Part of a small language model's weights.
Training: a variant of Muon for these matrices, 165M tokens, 5021 steps.
MLP neurons of a small language model. Each row is named by its layer, matrix (gate and up: input weights) and neuron, and shows model dimensions 0-191. Each number is 128 + 24 x the weight over its row's rms, rounded and kept within 0 to 255. Numbers have three digits each. A neuron's up and down rows have the sign that makes its largest values positive.
After each neuron's rows, "fires in" lists the words (lower case) most often at its 100 highest values on Wikipedia text that the model never trained on; "fires on" lists the tokens most often at its 100 highest values on Wikipedia text that the model never trained on.

L12.gate508:130130112118173107121144111105144094120116143061131108133127129088118077113162060134080163112116140171192099119150147127116110061093158150094091142137182133141113148139111139159113133128145111095078168107141142110141112139148104113136118132182112101138143144135125135139138118132133152131111124145165147106146118112112161114125148130121118115143132147142159104114147125121084114121128165080132123114101138168098102136140110130097156105166141127135139141158124128123119129126109111148152133129069157112159119129122156100118074126145093145086142097140103191104112131107130137121
L12.up508:140120094128147124146102102165128075087132103096103109123133129079142118156074135137124154107125145131142135152134126113180129109150151106085135160152109161168162154129136103148074126079105133125106165099127150156144134158109108187152151076097073165136144108178145126147124102118141109147128127164104103127139096131120125178134116121118111110113119133163127096142136124141120110137097151089166114130131142113160088114113104129142134122135113136179123124186114102118106097126136129146113117122102153106126149143098139115140093123085134131086104133120141169136133124167176161111
fires in: "it", "song", "film", "book"
fires on: " it", " It", "It", " song", " film", " book"

L3.gate192:160111141084135120141161146179097120143107132151125115111127124171129143134099118138188107157167118115085149150112146124097147092140115108099060119157197102105139100163123102114138098101134176135134130159117140175154117140146124126127138115126120133113112071090151122089121123137134123128127122117159139140165120125127123070102139127109126113129092133125117124135176140125138116138123114122131152102109109131133143160125142139119067107137096147160102126110082108169077129139074101178123138129127120145122150128121154103105084159153115111126131101110127142109105108109099173181
L3.up192:149100123061136132110106150117127132148105101124087125127153109160148141106141165117166125116165126145124129144152104146098148160134135120098129128143152110109132058157136109143126112135143129159139131146132152167138152105140109112128175127104111128097123130118145135147107104113131136130100136107160126132132114122155133135123184107123122101118127116135090122103160125181091102108109120188136135131126124099155099160150129168111126119089136141148078159098106125210126102130111112093099155106149105143096150135177163149106115133167087126132127148103116184082106147115098146181
fires in: "during", "from", "at", "following"
fires on: " from", " at", " during", " During", "ending", " Following"

L12.gate408:139174106099116143117138115104164124106139104158103133113171121090117136093110147090149164132130143080136109132142087133179149108158139135150143138130106139110094142139114110105137144124102122116085115132126139118068125127141099124135124168103176137120128139116150098092151138136167096110075102146183088100124173115139112138144134133166136128130097154131140138126162149155120127148121097139130127127170136156111130141108184121162145127162090184169114143152135129138055110127160131124176117152107147109153134143139083106163132173131137172150134124150113146141154151153124153136
L12.up408:100162083061115166131102119127142143137136147140140136094149135121144138143140138109145162140155110170127169126144156170149146119163129108121137148096067150133115150148135110133167138123161136100114155103161168107104132147135088114106128114172135101081121108139139123095142158125137137154101097126129124147075134134096083122103136122146155077131124175099117108145189126170089125118102110167152132136124156163100153153139185143162132123141117156100105155127135125134152149146097089142157115142138139115155128139121113138124132138084152112151155157117173081132156104124116119133
fires in: "by", "with", "l", "to"
fires on: " by", " with", " N", " L", "with", " S"

L9.gate105:129142161074107104097112169124118144144142125084078141121141106142144153137127140156154120137129108139149136120107128122146143095114096187124142105143126150093112133136136117129157125129149119122117154147173148094120149131100177135136095101106136109100150129123138122108121157169118139091112113111144143148067181130125101139145170181085073145100126135120163111144104143106148103109145158092140160128114130163085111118111158114163140100167115099103204133119119120105166137105157104183141157124147133135164144138128125129153112119125115130110161135121141157142177127117119170152
L9.up105:155112129149133130123159094124166169116118154139158122181098163109116105099073137187152163125148131143177127109113152152166155089145107124144138148109152141102101135132156118123119145128106105142155127110123123125088150154113116112147098096122134122149157118136099125127128109127133145101137108143160112119090048135122102088123119140107100109139095145170133124066160141102112130082093124111157132159162100146166072129114147103137156136125144093165153104128139130102131134134128120132191127145114131109123095121123102092173138118103151129130142170106160140148127083120133149155
fires in: "he", "they", "it", "film", "theme"
fires on: " he", " they", " it", "ers", " film", " them"

L3.gate175:085115161072114075134141134134105131138141115082172135133156123133135106152133131097134146127160115108119129107126156128092161154101110113116146099153082155123138118100166104149156131114136152132091106141180139115112152107141140116121089149135140081118149083156105151136134080149181149123149115135119160118087090129135172075117109165125131151161112128036162129131148085122079160142138142132124117150142112136110085122130157117089118116086155144142101123123092117142155126116102130129114118083116132129133136154150148126145170111158137099122129129122112124140147121169117127108
L3.up175:114120133144132108112110122179108117139136162116101112142135112138123124142152132144148095079119129181130128139093181147123156102112142122110144107138093137092148110093103125129099134063136160124148109106111133144108136149134127120091132178122106099112101110152142131098103164116157144093137107121144155096126103125121136093123162098151129158131097153136127155134125102156048154126130148150080122139054145085157128133115133135108142094161085136102141112171072139149154144142126097149132114134163115118106132132093124163126150134181172139148130128138133122163147106136162123168
fires in: "as", "she", "gasly", "appointed", "deputy", "of"
fires on: " as", " As", "as", " She", "uty", "ep"

L2.gate158:150119098131125146090149101110134111094128140106137115162133123149135131106173129127160144095118105123173074153118148141149144133111102114116126088110108152127116110107137120150132158104132093114123110167137125090136107094145170111151106131156105083160122139134091112131119091138148128162143152087130185130132096140134182125145110151108111121139134140097157113158083129134089124116095061112119120129158099130102108136142177151128160132142192146120166118159093078178151119126136117093094146129094108131116124130130155104093103142143133121120095163139154151111169114120100110084
L2.up158:152166160111122132115149173134097136157092118145117115130110108180106143113140064122121111131144099095136089117146137195138116147160144122145090086106155179127092120090074119117077127148101104109128156162121108137115084092198132118133124137155103130139155125130120128117089137172139141158103096134150138087089158110134099128127113140149111119148122139102139110096099111122149120119136152103146136114115119105150134124112129117090141109122128126108153164124104155123128144091087104120152092150164135117140125113101101146116096120128101129148098169095131105081170088113140121142
fires in: "as", "thailand"
fires on: " as", " Th", " mat", " As", "Th", "ur"

L2.gate239:131154157144108135099125107096073120129179138136155165109122125096119103136126136127111078115127159166089107125140186142126118134130120151136140171130116150121080120127172111081193133131138133169149146126161174141141119125110119131156116120106188111112136165120092149092152156110132105099090134122111102140119147161135139106169106083108129106125149130143165134104125128124116136113134124136102111136118056112086080147144059117125110128131146154114124136087148114121116149123132117132145138149138113117070130133141140129170154165073161118116148141124158115103128149116141126145
L2.up239:131118138129106167123154151146071134121129174193121115173165129161079120133130119151101128111161111152128153165110101164129109135149103159125187142156121156106086104100126109102119127119098113130090138153154082128125137115151143109165151160087141075129111140082095139128152198113109093113152085161130098146146153142104120124096152141123130126130132148169128107126122139145174108138180136121119165121122090084122150149121105146082104136141136135123111125114119114152123144174128121169107121123146130138114121156122135146115151112100141143144117108121103118179139129138106088132
fires in: "each", "per", "every", "among", "entire", "that"
fires on: " per", " Per", " each", " every", " entire", " among"

L4.gate457:153162134095142131110120131103140133135197113102098152122069128099118117144125119148137119099137128107103166108154105131128101153110148132114092146157170121108146143144164154119140167151106120128104130134121127148132117074087115155110097112097102095123092154175110108074115140143118145103067138135141171114137134132143110145138144136099160109136144165140159122123167120101179138166133094127096151145175141133149093110177128076118140098147134130159117144104167161102117154143084106113184085158160152133110134117141090130133138124140119146114119138159116141123133108094129147128
L4.up457:082085131112101150101127153175109146153140123123181120148122172112126085161123120132127176100136123107093112149107128152105158159163142105101155114152129151118096123108119109072115110116148141145151130102101093173114122098171081132128106106117156145143083143125093081158126140140136150100148128095137128111131103132099083136116137078129155150162105091150141148120115147153118126064118124086103126152151140092150136160132127116145145137136107155130130136122148107150100149145126084128134159144140158132103139085141096171142137122124182124119130155170099110123112156111150134158
fires in: "to", "on", "at", "attacked", "storm", "visits"
fires on: " to", " on", " at", "ed", "orm", "its"

L10.gate43:133143107120119156106141124110103120131180126116148115149133150149115148099115122088158121143173179110079180127146097148118133146043172105145119095119148106129106121118129153139152117136107135178138136172103116146149119119135147111112138104106147099137111146150123135106129070165128140088104115111135111139100141144100139121129115161107147120145096170114132101127125143136135107186109119118058097137152088170109142125126094136107159085158111137099121154138099120134139076107145118152173143151133137128113123152134107145157087125137100149126119148143131105129146123132122069173
L10.up43:156095144134092153114154156134114125109180111162102156110126097168123147160104148124160081097078167155119127114107129136083111122150157116133114185095117155194133118154154163127101103146131106091132143107154147133131120121123163108147132124130116157121132155139122106132147142123095131139106123104142139131119159163084113115109141146115167092114106102177111138120125140109160136131107144140080137143132122151116123118164138138098174120119092117143119143152152144140101109165123087100136134141149100153162168086132122114147135107138095175143129104167144089108103176132151113187
fires in: "at", "to", "on", "with", "under", "of"
fires on: " At", " under", " On", " to", " with"

L2.gate160:137128114159150109149113114134127095144138101129132111107156149107140170158154138163123122107127147086115156107120112141128138128129142117144132120124115149128103110163158103140155148097073084090143132130149114155098112167153096160117083131163111156121148143117131159124106167135157115074098103148173156141116162089128120101151087176146129143142155129159130115164169128110157103101134165124129110128140114105107136138137110142148132141061087116153150157106105115104151099128079094103103171131098139128180110165141101089148107127119129139115150091121104130139129150131093151072
L2.up160:097095121101123141155156154148104161079139124127149132124151171103091132124128157105095160109142142121139108118104138132127094124088129106102118124106093160150157183113118120097122131130142094105106106161119132124114128107124102111127157116131144128157129093144142106113154132146126107125162101155161114084108176098122138120171113127121113104108119134114065123156161133205142158053123106133136123136129118146118124174108185136119144141123138127114116148153136142136159092108104146098103123143089131136137101142126116161157071128110098099149096130166130184105157140129126092152
fires in: "by", "including", "like", "to", "with"
fires on: " by", " including", " like", " to", "with"

L9.gate503:129168141100103137171143104135124197107158133126163125109122156154149124108104133106121086153149156169147095162170143145133108092141065131110125085077129115129117156136131119104168103141164141119112150171108135114118143176130127151102095139089126133111130118109088091095131144110140111084121124154173101100106154135073158129155114121120135138133123178133158162125120128150143128143162094112166112164175104122096140117121147114124074122122146113169149109126139092103126133141138144137120136135158144139153102100145148109145092175101172169117147133126118142121138134127139126124
L9.up503:103124130137118142110128168128115136173147168145107152153127162105112105111152143127181151097177166148101103157115125113113104121159143140129176114071107179089122165088109150123166116140121107131149138156160147088156155131094158114143144083138139164122106160133111145133120135148142093122131099134160156142110168093119153164160114127129142097158141158108162128059153110136122160149115131105109088080158108158092131116109103125126100133117116135116114161131132152142094137119164114126174100142142162140132138137106112135093152123120132135128163117150150144132158128100152079122
fires in: "the", "that", "each", "every"
fires on: " the", " that", "very", " every", " each", " The"

L5.gate316:112135154139130175117109175123122122146149162179106119154111126095084116128154124084085115130133131147132109124195155142091138139152125162113097134131138101091128141148089141119198126136162122121141145115121169103119121141141080103103113099106153110123128166077126109125125141159148105105109126132110131128120120121085146114111103135132138146127114135118168123158128139109101125142156116094153128104141152130107146090078102132166135140114107110113142171117166130098141170102127145138097141168108151154135112102134120136128119115105138114157145136095092164177144124160113048082
L5.up316:096122153155143121108110132121087126107161125115083135121130164107077135139119091083124137106136139156135082120135118147116105093171081149106123135125110095095102118152134109144170082103114127147173151129116149124114136164112137119142093073110136139140087167122144123122122114126120086116124123130137120154113118082084141132111118155142095162130128156089152087120114156075159143167130093141117103118155144137087131097134138090093107138122107112147146125109195110160115156104124160137140126101103123130157141103130133134177133146114088149146150116105126135084151130126102096072
fires in: "their", "any", "every", "the", "our", "everything"
fires on: " any", " their", " every", "very", " the", " birth"

L9.gate485:140182151114123106135121154123151162106177121112111151122145146162133123124153101143138122155170119099160123148120138158111095138140144135121122103104136171141119165094141158154119126127137089129109124146111089102162072065143127153122133118168126136123141141172123153098127144137134097118144120157166109121161114157140125174123093136132106106138078123142137111083120084097136107138143090105113119106132107143073148103101085160085147122169176117145133128181140146104151104120122091090155115120119149143197124127140142152143156142117116152100149151132112104141108127085129134101
L9.up485:119174138123122088093131092148080082116108143132131120151129146163085118108115129158113080156115088112125105122111122163104129169123126160133110112134140132129166110128210123126158146189133158152112113120066101145125122124155131152113095138154149118097098109145134139158122151155105112118156070112147144141130083119117119136124114162148102160144094147103128141121115116135122079105122151107167155099117093118112156134157098109145130174119126115124115127102160145093147135129122120136156163118162117102100158165147097113098119162095127123135140125147143088082115126119158142162
fires in: "of", "out", "about", "over", "than", "more"
fires on: " of", " out", " over", " than", " more", " about"

L14.gate89:151138146118130134108173088113114126163088130132157105130109151150132140185153126126157122143115150119145060143133079177120148130138128100114109161132159148133125119110148121138129189111110110127118111191152144117109136099125158145129099120118120104124120122114146127105113140126142151104086100143097110146137120155135137163128092113064145114154087163071161142095124132177144120107143095109143107106116132147065111121110125105164122117146130124089152147138085126143150137119129131130097145149148132108133107151064125185120156129132172155152138096119133160126135106109172149119
L14.up89:143138077105133147153096095127105141125115130160096105121125167131109078124152105145129090127171110125131097138099139170108141106102120126158109133141122162148123099147175117142092160156119112150138130131102139159138130108157122137134130136130142138138125146105108121142162156175123138181138102109138164157116114129164132118143132118116127158135145102102139137122081135124084098089110104199092140151148077150127155127125106113159137118112178126087109169133123148174143143140119103119169138093076155160126108173144160163113172106182095103126131149153112123133141147128146105104
fires in: "as"
fires on: " as", " As"